Weights of a small GPT-style language model, trained from scratch on English Wikipedia: 13 layers, 11245 steps.
MLP neurons of a small language model. Each row is named by its layer, matrix (up: input weights) and neuron, and shows model dimensions 256-383. Each number is 500 + 50 x the weight over its row's rms, rounded and kept within 0 to 999. Numbers have three digits each.
A block is one neuron, or neurons of one layer that tend to fire together. After each block is what it responds to, as a language model described it from the Wikipedia text at the highest values.

L9.up175:400436391438542527671516445590612568535510582521505560558434534557499471457481595461466481501476481529485514601481435504452470503464473478549513467467473544533464475561467502521463552440494451573616543512472495505525466592607489400532477507466501510522481548409506511546536527550587460537590595532508452553477475516480508470463455448524501452456480546526434557541479450505526536476473
L9.up1097:446524456575419508554405527532470540512477448523497575492470494509473491512548537501421371434556449481443476488441534560514499492531495459467529523507464409501568584533483496491448591492491433485429424558496505498548483504548476496521413475550523479509516481421547465569475518429522504556479549610542488534556543508551527485521485455570575497457445478548463553430610477491582474460533
Responds to: Full stops ending factual sentences in biographical, corporate or historical Wikipedia prose, often before a new paragraph, such as "...under the symbol SQN." or "...in Erie, PA."

L8.up9:504563519471442623487520519607548502415490490444475493470464600488589566588580439562518494491505527505441504501483390524530476583440515467434558383507473510480517492472438399566488524544623511470563559543452535530553425519557505477396490437477493453484536470480517579483503521475522446508541609649490491521494592449497588473496493398446555545475535523412471424577457422511509521513529
L8.up29:543443451523483587514412450490396533530472447546500484513421527455524501534495527492554452552528559513444449504569448499417590449547465519469506390551497513471599540532449504467474540480482515566504405451500490542469541544580569509541540493473559533449446556496534538562487506532482422439458434595494502507500513466539518343520432503481455528431435583486396572610508531527544400525485
L8.up113:509554472440506505489401489598511497485467549545555489552413622590546551419538475507483502486441596524463465581569538487498397498484497508522466584470525519459477494563526475559446464451509477486549552532405464551473516547558482470540498525485478551570427581518512565489516524447465548550496492482436555486531454427380512519498467478582501532531481547624495507514470494511531535573452
L8.up487:449520503517471543463531403589466552540581486488548477467514479485481521565494583416423552495436556614441579517562443598461458510439520578445498405526581487481523551529559579520491492469572537462472492378514405514414462522436434488524492504453430426469537518454597485494551541527518510489479519401523514546508391466454528560480476475567464527481419546545487459531492569510472498539455
L8.up1038:618586423565545487530470463547502468515506534500550492509433510499572520445532504439504504481410446606534481528489488383480500546519422545535603477445588476549501450616479478404514504424400489468505432517510409476442456474511467546682403449483461496534540500544523441601437444523460451533539395478475528518493469506499509457554523551585480526483381527475502545506452511518423455540457
L8.up1080:465469576563530487538483572569484560548570516535460440504476527485457575451444552443526504495472517548574525542531502579488515516464496471579412571498436584553567526536502455556472566521467607503510526476485447543491474507517508402407515519472471502428528492380469466486454497540452436580539379523465515494505578426571624553465419572466495552475409505492425482516529467538462467480529
L8.up1373:475583539544466479465560546608520476511498545579472459549384518538491439525519545517619462526433509491522464549464458512449492474421459523459526481505506507583469509554444452479545582488499511408493540565492469513510526475393446503511519444467511407494425494499479658505565567422450548556627461476441435496557541549581519498549415458503377613527457470486568531482522586531428448468420
L8.up1466:476526466463503508454593397480470467488468431500488585428560644519511535441468484528518548560497507462490451529484505503460505490462537528457535444483471522523501529574437430495517481447557385392530510501515513493477458501499528402516535623521443438472456498348515459555484545463477454486561410588501501543544596505460519465440397452423579445552525601390477509545459523554405478572441
Responds to: Full stops ending sentences in biographical, sports and place articles, often right after a proper name, e.g. Elgin City., Barneo., (EPFL).

L8.up90:434491554503455543437490473517478409509481418462566443560514511429505555574518499531564460538615494464520520455462542506500540526456383500447471500451525516486589583585474457580525569501428454501557501460551468482554562435544514563612506495481623592533457472460464504548482516509394454496576452612524442562415544587580544515505517475489475554514520556511463545497496545537515519463528
L8.up823:570503508487452384498538528531543429419483534578505490529505551548559543511563550415558449642500507575416418552546511413513506507544521543458466576521551523518502559519389459542465475389419460581534506462588490572527446500541457464535498532546518522532381490473499470511422510497615505467474498613504503521456421524484467446537438516525486458385446457420509497499524535441458472514527
L8.up854:501497421573446443481524416501448514478507502568547442514503525529512468441558525520550344519588461423516455541458466590539476460524473446512441502487476455557464466451537592575527520511543495603497511484422585576482545573494591459596477525444499486428520477496461508489450514429452500525492475556508470419488492496509451514566445484559548532526511433519385505549579577475452527499412
L8.up1207:516536533482425502499544424476529416522452403555461460605463447421480482461519573447488519424484585457490540533513499482414535416477446603548495537515480540462576545513568557481332454517475482584622500493508467508490407514432614554554504507496551520450468443418511505465507473448476460526527579540557488473494407492517399440528549483555500448538516459477526565446500556418460480531472
L8.up1433:407544433500469539477520588482425528484471492501552493557504534481492493487613506424525565577488553421560531569495472422464546535516494501525442500544529428565497527547429442466463447407594497521526551482446435494444469508498529471536517468436528526543442465605463526562407480459563469435565518577531469391487467542427542494415447457461612472526446514479412513523586490551590483559512
L8.up1449:506516567443538526515544510474414554438465545536489497617460530514518412526485477499495535566519453523546521515534470477505548426530495470489428543479480541573456533569477396542500533472471502514497536538414349593492449436512436537542487479617552535474519469437563472449369437509509522473520512496523513520433470522599562576492517563461503504538475446445428530545516455527521420514443
L8.up1468:491496586553510459454482506406514485473450480507506553493565414515427583554584475504472524423577545535504441429533464453546556471433513503504469506491552549548440545477471496508420542528354536488503479470557454484581514590448485549569595541500458483551560488466426535438520493447489399520332529547493524524454448456586564405531535587553583471546548447488523439543537497575547522566493
L8.up1511:468434530500515453500448510556429545425511423566469493510359578450462449578469530575509577447605423517464499573472475468425531460644441490482617510512510531505506517513474390609453525440419371517524439443463434584496568538518558502531567490480618485537456498485479480559444447474512418534444462563548419494530433503422466416480463545462481528546527545413521541407518491474537502527570
Responds to: Standalone space tokens, mostly blank cells between pipes in wiki tables (| |), also bare spaces before adjectives or adverbs like ethical, essentially.

L9.up82:472429503522461444547518489443407493475467551469528458543424557560550546466580358519508553576525479476523488562544535487532477361474507559496522647527477490610525524479468603577402489582485565486558489589529439493508424528461520446488576511458546520473490466560435423490458497421565475449530525571515514485580459495527503461526425462591553467457486448535503419486538445443508512486519
L9.up238:517469569505420413578491516463452481579555401545468468548453476577445463509617473501459511520479506456518557524546440459537467444587558553533452515529522468461425572517402498510468496431489488434467629496437476469402462568510524496484511529500492451581483460504537522468564504473526510535424526639490474415361578523408489479478447602516483596476431442521548412560496428505566342459558
Responds to: Lone space tokens, mostly in empty wiki-table cells after a pipe, or before a predictable next word (harmful ultraviolet, pack ice); sometimes mid-word fragments (gamb-a, S-uz-uki).

L8.up130:489508600474547525564517513477445499538586601560455539585491480390473481505517478475490529397572520462489518459483363562480427469457511532521579436555607491499443458451471529413459463576524568590521578483439495540499414463569494457431360507466469500509414492523567463463461494437519458427495600444483500464485410496501546501453495478443471504507527543558460549497567497439545487443469
L8.up142:526603532549513512509577476465448461359482505462495543473521442542559487463466568560581487603512450484415486561356394502427507496448535478486410537537506514494557535374496442543450515421510501442475507551521406456521477340447535529503529510469492491434537571417510464536489424492544484550509573521492522433587503447527502490413526414552452460471535445512462521546423547590511502493513
L8.up348:468471443542594493512493482468511512412564536547492493606446481476502452464426410394490495495447534525460493617478463535591468531492552536423470500516517470406474443564490507513469531429508503417451378436508399491504468410430443517524447443523389536504489465475491453501494535574606480540584491441482458473573504579479511486478537635505446548520434531560500553447586488460540490325445
L8.up468:461529445443514411545560469554502490482482484580544549527541525548502547370459526531504503482563529519412435489421532550510467482503458536544573518473584516527474448535530477477415508471579576585441522429482462533603570431488467559504529420562483424551506493532440486521567586558484513598494452461529586526523530511496592433476536518519469538573462499513502522451544586530523499469465
L8.up503:446523492513545524507605472448520458514463455475430482538577548411526473453531512408531452477530427499606443464475480569440469503558590506445481504393484607447509475604490462527517460481373515491496454498472502449536536505475546535467566498504521529513564474518465504478518541416476455401469620446616415461449512491356475459495511501556568533508506501638427486553524459480451460526517
L8.up591:432455529564526458461505408476384555439438505537459502572460525558542463416445525545484515554545415608480536463542430610536466519439518454507473510476553493426500470503513480449510541446420527504448492516468441508501560461492516477608578458466483412451442544531509419398411581505485472548491550548576526474502494426403507538463474574468513506443476449482514521377533479434604590470380
L8.up1367:436534601431455484469431529528406526468567428460515451593560433523516496464470528437480535558495466503630525409465534462447439480467461535485384467453535422460522491554535528440464475586533507556374481451563510390464523422563530397563519534491502465543468479510404506461515525443499420558526514503502539441473371506556555458517456450598536547492473539447501465494468491511532467454518
L8.up1417:442516459519435404426506488505463439374419503462539489543474556508496503553504471502486527577549387463474433542556481488444450509496471414524556536526464533585527488525529417531590620516438525539480524491488450475609535520504527425467433556475557542457519440472424465532481425477590469469517491604612543455455500503550508538515517547521440536502479556456568501601477449507539412530472
Responds to: The k of km² after a slash in infobox population densities (127/km²), plus odd one- or two-letter word-start fragments like g(ilded), g(rabbing), cl(ass).

L7.up558:491523489470533411536486507570503494356487482511450551525475477600560555496522580468504458512478543532458477555550486498479477499570498527600452536561470535535506582475485487425512474427514554511487570506528345530594501555553530410515539500520623505514475506463445519491497532498453411426464457519474497457556526451476554457490448588490428446505510502544445524611528511502494459441445
L7.up798:486506486529461466513521549431507549543585481499588448530481476489557469539555551497413502447506406475535439563418486506410587468548538564525502564466556519505535586452596521434502504512447413543456469470454476552559483514465472507461490561548387456548367519464548495499482492597513476515470542502478492449502497527544636481502530417516544456508478500578461544477463442459541483546526
L7.up837:522503520480431458519515435466517555572458477513522558547540532501536507430522458526488534604395429541473539582472551517417470445585614493443412459511529480525425557479554478504476541432525535435508513491520499600563570514588530434528552486473496532500481574445532483522488448526488487493495405492457500532459511523417586468491431499514523523521453566530488531445512485644453427556543
L7.up1038:453540530494483532472495513485442468416439546474447360562548543515483458459510512538508516450633486556469485437443516608530505535511545449541463496521514367479540485605446489492427452481565550562557497549445407515584530436500510424528514490522580506581509610496476503513482518500573605542488530562608541562500515520444483517549507544561450465381517385454465512452525454511431490531372
Responds to: Fires on the space before a word that begins with a vowel (urns, ultimatum, ignorant, error, ethical), and on blank cells between pipes in wiki tables.

L9.up1396:498495527561456515474640607412468574470425486515520511488469470530512434487540602467432531576428568568412547549554522531558484467463519489440505486411410539475463463523473504513511519523472616523555495436500460557524511430438501482483533412452493480498482427542459507526416529438566485516448598505472394519586530545496512512550519460563471607492500508518490589504596410486488526390479
L9.up1522:526488501500451499581589472608589516501485490525471470529437521483474665579513519495530499538429575609509561518422522507480496528544519527481513580477487498549508486537526426467568454478507539542484455506476399496541489486494555556543444514538423511519462519445473461570522462345540494486576490465557415475492446487461550523402528557545536466585437502555462518454562478501472458533454
Responds to: Unit abbreviations or unit-word pieces right after a number, often in infobox data, such as feet, km^2, cm, pm, ha.

L7.up51:517439454571466535465548459520467502421508458552533505467504536403540530520528544488542478516530505547514566446477532488479457564557494410496443434536429469473410547549462446450507545521403462540503490554429581512566536502472573528643525426499460491440503539435455488579490503571443501514482608430455532452528507485493551449520474460531481493525449526495434440475557408546482542449524
L7.up322:456467488413475519505456495597453553446467492480507609479458607498453478495547559477537538484485500551426528610576458560417513515442519545493486444597499569487469515490455537520511625484524609525539488516393431497501494558492542477492520498575509480407564502469518542554548471565497550464410492548460444469451473564520518541545462564440566472499522429604408506515446451553558522515482
L7.up521:574527377525490528480520426584431468532486496558487497464529509504455551369514463489501478503544474515469436590513463482437543564496507510500567463524403497465504600498448538504403522484494484472482436508447569474419511589470459501568619437538501443474582449492623491487483490548484496437504541488466481404522521526516498517585408566519478513529535443604499523551542490514477533568466
L7.up1095:568555465554464469566540450506551496439422514493517507550426462563547550490556486587575521476515494494525551525476515589474515571445497431461482435469507591497465487535514529509608507552559580425472538598399536471537544578540491534477502450463437473405421538466562534445505485488513549482478584555497532438405418588462594581382453481509530574396425531524405529469439511543518506511441
Responds to: Sentence-final periods (also ")." and ".\"") and blank line breaks that close a sentence, list item or paragraph, often before a new heading or "In"/"The" sentence.